MLP neurons of a small language model. Each row is named by its layer, matrix (gate and up: input weights) and neuron, and shows model dimensions 170-340. Each number is 128 + 24 x the weight over its row's rms, rounded and kept within 0 to 255. Numbers have three digits each. A neuron's up and down rows have the sign that makes its largest values positive.
A block is one neuron, or neurons of one layer that tend to fire together. Before each block is what it responds to, as a language model described it from the Wikipedia text at the highest values.

Responds to: Place name coming next. Prepositions like in, of, to, through, and infobox slots just before a place name, e.g. born in, native of, "(age 77)" before birthplace.
L3.gate46:121085126098149148113141133128105108134138141122142128141183107124165127123125097118127139128100134154132164112131103092163109153127119129148119156105153104072104135172145078165141094088116149117137118080178151113117118136129130150141158108087173084096153123110150130156122133191114141152113118147151127089110091138115127138126172110114131168164111120136157132157120131155142136144157110081170141137063154110132137124116085164107080123151122095136123102140119149134096113102105099081154166140086120120151119135138
L3.up46:121121147118150127104100141099112112159139173112103173131150092111115116095129093147151103156127142138129133085128091090146115166126119108113155151094096104089091076111170148146141123077123117122114090108138141094149172104146159143148113148150112159155124101101124114132138131160120102124121108126136151140096120156114171103125195070140116107122105150125141143118127119133160141124117152145140100122155121157155132146127149161139108132135133090143137118132094143133094091114133204119146101119115118170180138135122
L3.gate139:138127152096147117134096114125126164101078113154054125123140082101097128144156127112153111118079126142120143176108106144134132159136144113126161165138127134119129155101101130135108124110099090148138107115113110132143154144114130115158132150137092139119152156095107115114094124129155158096152120140102115147126171113106129122110141135153135166094137188126112113096133123110143131111053114149160086175125160118087139129096112086131146107174137132125132118122143087128132135144131159170140183080083166118105133126116
L3.up139:145119111145156129111121113148160157111089146137109118072152103139114102123166078110158117129114095175174138169132117157144113120154126142112162164137126119085122144121171123163134140148149107153145118107117090135127113101069118126115144119137131124109128143132143143124123100111147165129170163139102145083130119145097143145170154114115140127080083134113114102091129163142077118120111140091142122161128119157096201140151096085182181148124128200143120119114128143117148109154117145179151111148105147112127112141137
L3.gate203:154127171131125130114077156184139115125108177140091090148142109175108081145137112163127125113138134154150111127114114126143096160126092118086143159114163131095120131132075126133103111141115126132097149119145102163189145102113147172134133092133155148135132125110157162141111144152193156114138119116119150119118143109174132125101144141120131132150122097121095133143148137115114098129107122089156106157187090115075091184171121129133139153156123152107122068123145133123125093101124145112134170133143139130097149146132
L3.up203:123132121141112116127131145201124134121099118119114127123097090148096116177127116137113123143156107161113119156143104111111132107138082107119170195147142141121112086125165137151094107136104130159101123088112134189129145154158146138160148121117111134095158134094132149129120115138088146131143118118091144115135159145171140108121115125122153135070150121144174121120163178146124120095150156122188155195129127143086101122175173141120153136140149143131136099121115140125102152099146117165118143114098157130143111157113
L3.gate418:124113096114182169137127124144105091126067188109131144167124072135154114132149115168143142136129133118124151123092096118162129113127134116105103124104124129090173157179163113130159103110130145139160141121133154142123138123151139098089095132105098141075095134139118107142143107144143158154111120155090139162100111118112127131163122115124136107141152148122147149146117159165159083111093155084160134114141152094117119144171147140103123122105160133143132085151097105113110080116108161135130117111123120092156148163086
L3.up418:113110081124133104074104089138072130129109161155099161187081114121128121166145072160164134106089134103117141128105115088132135119169107099105109108111135124162129098161143107133128118129137141125187151134110103151169137124142146100103120147138119105126126107109078082115136135122123115117147104147139119084124146131122087141087103114115130115123134141081128118139148088145158106125071113113146132130138095138152106118127107141104114135085110167168124129130142100094111109111130101149121133139129115099159135121067
L3.gate706:143128141146104129143075137148113123124077133119076139152139092129129106100133110149092145127135124154146132115110129110130127181127136103104151132139137113104140166104136108125128122112108195097142152088115143161155129128145125135161104196126136148140166088095151107154107124133142145124149132144133095111132117122138130113115108107086137164073152115099149128160113174141107141168125167103105131119152101084108155147150158158150140157136116136096145115107126125157134140117115158133111164110103148137141124150155
L3.up706:165118178134152118111122166141122121095129103121115094134088118143134106123160094117142064117112123107101134162124156161151146168156146129111129153137144127102117158151102127127123122111125150116136088100118154164111145141165138140163120139123126132124146124085107106088110164128120128139149129136121127142096154158123134093141119112161125133127080153123096127160146151117134078102124147122147099127163091126109154146154119098140170187108141148116109093076127091123169192122087106173142193135080081131149134108101
L3.gate1000:116125128123155112188151163068136180146151129133141169105145117127120110074129143152116087115131162091139081161116143097174129122157132153105148196110125075122123133123103109126142182135167110098137128113117152088076124126133133132120143144155143159145122120162130129143124123083118146127140102157145153112169119132146123097119130121127155136129156119145081073157132142156112109121109126121132118138124146112147132155148136088137140134123091128155109097090133133127094169117121115176120101109113096093162106142164
L3.up1000:130109137130122125161100155150140124171095141119108146126098112142100139119097113154108136102153116148137130130062143095172095126149151125107130130149141149136141105166114131149097150169127139150132147111104128149105093149130116077165138144160146103096133157126144105136148106139143134101108131140107101149115147126124091144089109126133100129128139105136105087138136138103150078103138152098149152117137138137126165146134116132144135128156149108126166113109083093141124142131128066173071116115143154128076110129162
L3.gate1027:149138099100120132117067162123131115131114181146148108114140099072130152124113136149134102161192118148145160144108100110142122087121116125125136131114160091126176144152082144132146187136083117129116124105122105128095116138136116132134157127114124113145131090191122128170093130147132134151160144087161125145113105162176142109105149109129104118091126145103131124106109147110110164121142145102142160162091123107165173152172110139157109101105122142139146051155131139123143124110125164167117135178133137165126123138190
L3.up1027:151132107091130168150088145132116124105132116150141133148134139113148147115124117168089172139121135160147148180121154117142131151128126126125139107119151084091158147136127162123153181120112134127127090115137142134104128154117101089114134115126114094137128132145105122194134121110153109146091142100173112141173144130130115142114110128143089101159104130069104121172128154108125190123117109078104120145137115123145098152107130161116125189119107134126121109147103148118098124121161130146118135119150150078114118114150
L3.gate1268:172155131112126139141122131149140089067132155107151122082167112139133099070118154149109140136134116105093170148113104136109150102135111110153105081108132130141139128126173125164144173114121090094121111094118130144142119129114131120094094141098139167111116118104128124139090128080140143152172116086158085105072090123135138144126179158120149091109145173126121106113138067125127110122134120152147164108141105152134160125109098123130111153132116124158116113122156129098123109097124149126100150081137123141084090116134
L3.up1268:103105124097115112149147098122153107139095155109120134074150122140113158120172116147143112142103095138117119119166101146088170172158092105149142141126123125109090132130117114112144130134126120122122149143135106125158132121097130142107089141126113087109089080087118096094120161147099100132149107125151155113148114114179116088118157115139167067115168195125130054152157130153105150123128151191123126150119136128120168135135130129138114110144104106147119101152173119135138107165110121153116136154125149119091075073161

Responds to: Inside multi-word names. Middle tokens of multi-word proper names, mostly "of" after University or College, plus partial place-name pieces like San Marin, Santiago de.
L4.gate35:133112174160141093172136111132102126118134097080103072105128119152123129141137111162160128106145108151156122148129124154108106159116089109126140114132168120137114123104104133146098135118143089154143133132109110102102109123113099150105151113092083119156111129132121129112104090143155109114106103157140113136210131057089100129182115094163116115133080120086114121074129133145106115145128164093100087140134143104169121116129153156103154082125158131105127123141167124135158113066088158156125171121119106181115121056129
L4.up35:149108169113120159134095147088109118111135132090115140120103150143132190125116147136146128156154112152157121102128123112130142142102059167083128136132109091126176115122111154127148145116109149092143110118176124158147152116126117130095119172124043152105145160095160133114168132134124134119168100131131163152114107165127149113096159150142133140161144157105120131137118131156132117152078089095088122139126130115138099125107104129159119147144046117097148156115109141161142118164157166160167129100119120128095118103145
L4.gate550:127155142124172170079116148104110132168070093104162122132156119160124161148121151129124112126122153172166121093175128176159122129120124135120117130163130059143155136141146113100150133143156134132126139097173129149119117162143115169106068142146132143134115105117166135148144150140164126128163124133147118117145124118119121136174123149150097116154120122150128145130133096148137148098096135115128117133120086136144103139103122136167158141140095108135133115093087110105110160134136120105120130134115197133116110139110
L4.up550:147145114139143102165118138131092088142103129132088141126150134130139126095137069113116136122141102130142114160112112092125146122117139148115118131145138127123121163144160171187138113130082121127128145171108140083117137156147103137119150137119138127171175129132115130131099158155111109140098159117174128153136152095097159113145150109111163134136123093126097072094099146097136081131120100129101164117156155107105089168108105100139152129151120152132151098133189146096151159168112081169160085113149124108124146115108
L4.gate818:112102114079133136163101138160140114129131114117090102160099098103109122138112116121161149108115132150141134114121104095142139121112072172137116160114100138168161137096110158119169168136123110142123136134158128095151137126115154152137126155134126137123123133137163098136135084155114173153104101122123112148141164092108144068117141149158089105120131161130094105165170096139106152114178209106088098130157147121097106128128153102118151132124145155137128135163116097128091090099134140105129123178118196118130142113066
L4.up818:132121108118113109050111164163111137164133133117110109179118131118132091142145103154136114095077119145137109142139079123150109106132149101112113142132156082146118146156105120100093127143120143125137115091158146151152125114114143121141104075114122137099119118124117131156102084141145122123129134106127122145133098110141137115135107159137124142119115141186122144113122120093147096171153097114123112166156112123166142143101119105140126148135152143138164096098121163104118128108090133166120116171107184128134155122138
L4.gate1036:080132079168165197139124122144109143123146176159110159134115143093150139115157118107116145103120140103151100116101127108086154099131141106087132150109103109160129127166121151158091134106067154162173137114114128145180158140143128089100160095099118132134089086139139118147092107107154141133117148176116104106171144168110128124135164145147110143102140113113113134099130103177091111158120092126118129095133154115117080127172086158145113119129115135137121114127116133139089100127134116143142086092141109086158091123139
L4.up1036:094153155138095131117135127115120108112155153115117121125136134105134100090160143123104158138133114108094121125131158147164118141141096071099119162134141133175107131136160112103123082149068115136154153123141118104158125099157178111133116123150107148140128149129104120139113112151113169155096167180137136181106112089115152132114127137123096165130132102135107110114132122155132064129132161165151178192131132157133144166123105130139149140126127120118138109133162096090138204140116118147175161137143120133162121107155

Responds to: Ordinal rank words. Ordinal and rank words such as 2nd, fourth, Fifth, top, first, often in sports standings tables, league tiers, placings and season numbers.
L5.gate80:112146115097176104113136129134146155194135120122085121120121139079155170165149111142117108159141136115094082089151143100130088123118142112149086123153081140142115111125110142156109107118136161130146113154144172140109144144115157197140144131118111138129150148151090135129147120110143115141168108128113169146116153123051068065124154140167118162133133131141116133099124155106126151125134148134115175136130139127100099126138154170148117183150148131100097148124167104087141152110178101153169121154091104131136110106132
L5.up80:129155146148112133108147134150161168153142093116143125137149115111154143137121102131142113118155141108126122149090122129112095170121137130141140137125071146160146099123116127128116130122161121140122138103108127141123098099107130156153106106142140147148103144144064097154154108139158106123113102153141116113116149091136091125156126096166128147136128138168141141156141148100117152080163108110155133143092139119124111142155184157147145146133110088161111139115135119069149125104161148118110148132109074107142174099121
L5.gate1223:111106137097111127120144140087118146174122123084117119111108152116143110124132135073112141126147139119107122131119115179119144135134155151121112140121111119107129130137125100154144118183129182135145133108120124142149159150109117137123106150151136112096106094139110077154129128104116136125118128117146146112133111085101172157133139122146096164100110134149110161137084142182144149119094179095131135124123138107123128166107115140158118149157127153127121104151145098126118102110088099100106096158171133101133135110141
L5.up1223:134133155156112086146131158142115129118113137117132120161145166094150140147093169163083098110153154151108098123141127173118119134181113104090160151062134112141115116160115129123143137135174122104148115133119143167124141128148083164118127141137152078152136094125140135192154152120099160168182140061100140085140106123058121083091102111143089116093151105108138187083108111105147134133129110132168123124176121132114143120120080147138107115159084145114139123128126133098162143128132109105139131145122132169095122119120

Responds to: Wiki table separators. Pipe cell separators in wiki tables right after a dash, blank or "Total" cell (football career stats, track lists, vote tallies); also prose words like a, them.
L4.gate165:081141121109139149091125135150160124166115104109133117137103116135138125132136118117165121158119177161110109113122152125128147139088117134134139143086077128103150127146143123094089125155128130149145158083118117123104110071138134127166124128112136117074144113150129123128110098131113130119133091156101131121121133144125132138147149124147173137106161122133162103130125091160171106145129133102147121132140112126136156147172139174128145163098118125129130117153123115098099150103115153129137199149166124152131101133097
L4.up165:146160134129138132125146111133132081126147110128115128098142088151128162107065122113156125088150111139084131173104154109115133103114102124139140105157071120082148128156130109152176104137119134135157157116143110124119096124112116114136131168127128107128171137118115125171101149116162121117135153124163189128119085154145110176137096135110139110136118101109139109132119146127127124114141127116113134116114145145122154129153126105093124124147110120092090142130069148137085158152140113138142156091102113128160138163135
L4.gate426:122082112149126085154080144134134124155120103154088149122109117103131151133148120099144121140144157177083142140109113127102143140183146085137107131148111109144141121114137172125132138137119085125113111144214169142139108128112134100173115148084103108126145120132158086140114144090120097129155110172114153133153140134128133144146134135123127109118140114164142133122107126125086143086083144153131104117116138129115119096132112184092113102125152116157159140142148102135102129086130159140132128144133133153162108084129
L4.up426:090161143137118117110126131123162147154100160121142147120106103118130101150080145126163166144141135105108104128126118120129102132091076110119133115131128127133153150092185132140132155126117127135099103135128110103141099108134129122141134088150082129126146148137136083099110167125150128116135110112115182152156097082163101122108107135127084111094124158183180141146165129134110122140113108124142136149125152129154159135141146127108135135138092107147115102129164145132155138118131134117090151149107126113135136105088
L4.gate669:108106139129111161133149143152131153093150080100087094112126129158182122152148147107122090136143101144142094142099133071133136117114127110139122139182133136129158164187137131118155127111111130136154105108102123160125102174142147075093121114127126112116134155108104076117111104104116131181098117102144140137093112104139147133162100138095107114158169077167107121122161137142153145112131192169114134113105124156140141090149108151117170147120115149164141138129135099084120111091069130118129117177117136144155136139100
L4.up669:145089119118192122097120113148114134098163108131094151133139124108116109152135117153133141116120104127161166130155161088132138131117136160117125132146121104164125132140115117142130118134129122093115092117117105147115114178093139128134087155137123095160162088112099136142091140155133142163117136121175135118189126122157135094138098137098172122139165150147125085126165126108140123143144170141145112124131124110103166133161123146124108145100158138153126112112143144105133124118125100119107143084082154094163143116115
L4.gate995:137135103117109158123085158166108114134112118100093100125116071111129137158130171121118118175133133137146157170156125122170141146177122177175141090138107154133068130137102128181122100121149115103117124106137098120101103113064115131169130128091113125091090105127118122149143127140130128123128091092147135128110110138176104118142092142108155105140147162135120127131167096099140126119107151143119100137134127142107091120127107106145165123153153146105133159127149114115129108117133154049103115095171088142099120129126
L4.up995:081120071115141173129138114122137114107145151124112144140110095137116102105142145159129167111137094107119137147136149111182125139129116146112155131142099134140144103176139123140173134090147142115120098120122136122110123129138112113113112123119116091144122146148125116101157118113116125141098143126135170080126120124127169111138171096125123120118150160172131093082129135167157129114164131132136154104087130129131088132163127087156127120160109142114153152094109132137118111117107132126156142139145138097063119112118

Responds to: Sports stats table separators. Pipe or semicolon separators between numeric cells in sports statistics tables, especially after a dash or goals-for count, e.g. "| 8 | — |".
L3.gate227:158121129164162107120088116108126119171118119126140127150131093152124141128133095103142095163135145134141162097104147150133095125124115152165139118099124146121093118097101103130122120124143151109122153136106111155142100137110121114101095127166111131123146110176108138145153103106184112130159116116169149078129111123072158173133127158120102152134121171123092134116173136157107077155157117135139088179139098152118149147089109165137137113132149148088170116128143116145143163138127141108165117164065151124109171117124
L3.up227:095115128118127122113089148136189164140147161145114136122124082133099131098073171178135156126152130181129117128110135161149152124127120105138090082117136118104181189158146142139151127131141098109120122142099154164104128106129138116145123176135151072078134094088146169089079083139105138144131173136093106103138099171132149126128153157118098072096095113112172102116157157149121120113137114112158144130102166097132159143124146160110145140121090131152100118153119132133103083168166108136146145120124136131128092097145
L3.gate291:102122126119159100135159128148083107150104096120138102130128091129117100141102101167152154106157149080117126107136145122172145140139152146131157123159072135130167078091126142137131110151131156149107119166139110121170155095157129141114160070179116098144124204136130104137120147156125109111104074170111195127122129135123123114115159123136149163113101136142164098108141144123087121144135129116150172136132134139112109131086153130155145113130147115116124110121151129107150179116167077115111141135137125143099141122139
L3.up291:073107097117093180133123171142089086130149123135117135087126146136154166124120131087079154154121150171096098119103131106108097151144157123150105134183149103103172123130133147157123112131152111146101108140092108120141170167141110101171156111112105086098163117111075108142130130164087132103099107135140162094129099170139118144141136116120114180115066105142130112127168151072148173143151176152129141114126092119141135108112163157116106128119116140081156171138155104135153156135120133109113133149135134110152101108137
L3.gate724:152089138134106151170123135081159135154135120137140108139096123161133121128151168106148113122079150111119123153125156093147154150124097142131099138139151153135140101123127142121143168115117111103127059133152148157148107124142114156132152114123150045133133083115089106077140134105114113131133084160084178098141119116083119089121135123108091123120151145153079089166153077153117130118114141107126155166146096053147111135131108136080186124105128110155132150121126136117120127112113133135128149159107169114165098114137
L3.up724:144107123095121150121106156156176147119114117107126134118099116124133123185131127121149149107122126084112180123137152150098106136132137134112129119115123140141149092155132167105099134134103173125113151131143134136172089151159130142155145106129123148132135104128158177111155124079113116166137121165080132124131131137127088133148128128124146117079161149139124097171089131103124134155137141166151084124132140098170090120135139134115156122139140108112176140118168122112107096110160153125100121153167088131163141111115
L3.gate798:148123163124107140097114128143112168108127116108144152109127127144141162152105123168171137109095091151128090153110142136133137154100155107119109167114128138130142089118076127129161125098133111099131133106155102110124125144139128130093124127137096121139146153138148148117142143146099114095106095166097148122107129126093139068165148114098169151134114120116137114093141109174157144126118112120093183140133129141160111141189083128107128123093149121080107116124082126140118150143115118109182092149114130119159109107118
L3.up798:131104129133108176148148106104163129131110165123125132165111101116088101102139129112125121120134122117090139148176134156097132103124153137158151106112116143120117138084152139137097128139166118119094100151126156143165115144164116162127121144115113150132107141153127152103133110114093141127136131139099137096178164137151130149118140145157124159087160133136126120120158133116122142136086141147140109153170131129145102147184099091162150157113128099087119140130142134113143162151112110133145117065118099141130140132132
L3.gate823:107134106116118117131107143152162169110097105160098130087126098121139116145123117177143148083163118179137126076192128123136126093095118129089142131129129121165131125123176118117117100150134134154146178111158150187162140132186134060161143092098133113138182122153128138122147102104127108101131115142104176112119117142124159177121109121125109119118155129155068097141116119122150149142120116122099114160140162176122152106183136112140134124070159111128116102106106156099093123072126117174135094124095119147144104121078
L3.up823:148136156137154130132148135140124111114100184158122119114130151124162114156125144116124132110131120165140136117192119087136128158143131136098151177134120103158181097119146125140109130125118204116085135115138156149134110124116122117172102107139101118150135150128099098123155101120147075119094171121108092123125109101161118117122127166133096099131175102098121127113093137166161159118102132107178137134160112133121167132126159091163135104092113125129122126105105145109119165137129152097120094150134124123145126136090
L3.gate843:082139201122105068126122153138146118096134153118136103110145116119149099130115111163131144152123123133121105099157153156132099123114140149093155146109128102094138144116140186117116107120182111130095139156159093106125146151165140063120113141084172093157163110129146107114099140128100146166109152141078131102123118192134115094139117117143124071126110123109150126126152130147101120088123101126149094164153100121142135133126108126099124145174166146128123119128134159124099159117132111157143104128133148160159116086101
L3.up843:117146084130143103080111125108134111131114180122141116137123122159170093097092086116117140095103115126166114121152118116104116155118126143124144142146129143093111129139154096140131081101143119126091147116135152098138137119176105123143087125131157139124145116143090172122086139113111139138105100181099100156126136127188130075090162111173132130062124123137186139171163102119092118091106155099096127152142126152104129147176127129146115167127132158094153121160109118119158133125123113155110140131082124134148157170100
L3.gate1012:124133122116173120102129139138146104118077157098160130116109139144155109149111127165148111149105129099094176159114095107136111164131082136125106129156093115119117121141115164084129168135135143110154143177145143154110140125123144124096135126123103133184111152134146126112145148124121090112154081152150105154162132131110122140144126102156118115143129097121206104124148164116136177108117126113167104150132120126129149122131133102144079127139115143125133112100111062149110156107104149120136112096147121100107092094112
L3.up1012:123158108151132133128130113089124119146130140120121116080144166061145129136130150164167128156125094120152142142104149132095141098142081136137124102163088126147081128125095155178136177138098154138118115118157130169093131151115132147150163109104084153136144140128132123140098151087115155109134107102138151088138113144127155138142125145154144133147158140084138076095123119150090107146115115117089148134066142142110149128133138124162110148179127099113135126161106113125127147098116107130128112098128152157114178134121
L3.gate1296:110107146079171200130136108079129104092153180127141163119111105128123136110112122128117112125151101134129044123127104113190105138133137113155139141089112143114211124126110135149121148124139180110145084161076148102124112112124111125094088134137126106126143159122122137093154140119111118104142109138154124125157154104112122100134153125158127111148100113136134133123120156154079147115129140148098152126128103121095128134106109131137154158092143106129153083133114137123149147109152131149113139144087130134145166134130
L3.up1296:131158138146081151120065114108150090128147124133114087117127160128155124109103103182150119116066141074122080123121123114101107102133100172121130154088096106089122137119142180164133142118174152151119107155141127085143111133142098103125111182170159101074143130136146094120137129079140097186139109095147142122097181127135149119123106160124093142140142118132148130156166145128113126134086114108113115115159133148117130167108122126108091125119117125121130133145159111142167125117123115125107163134110147168152121111146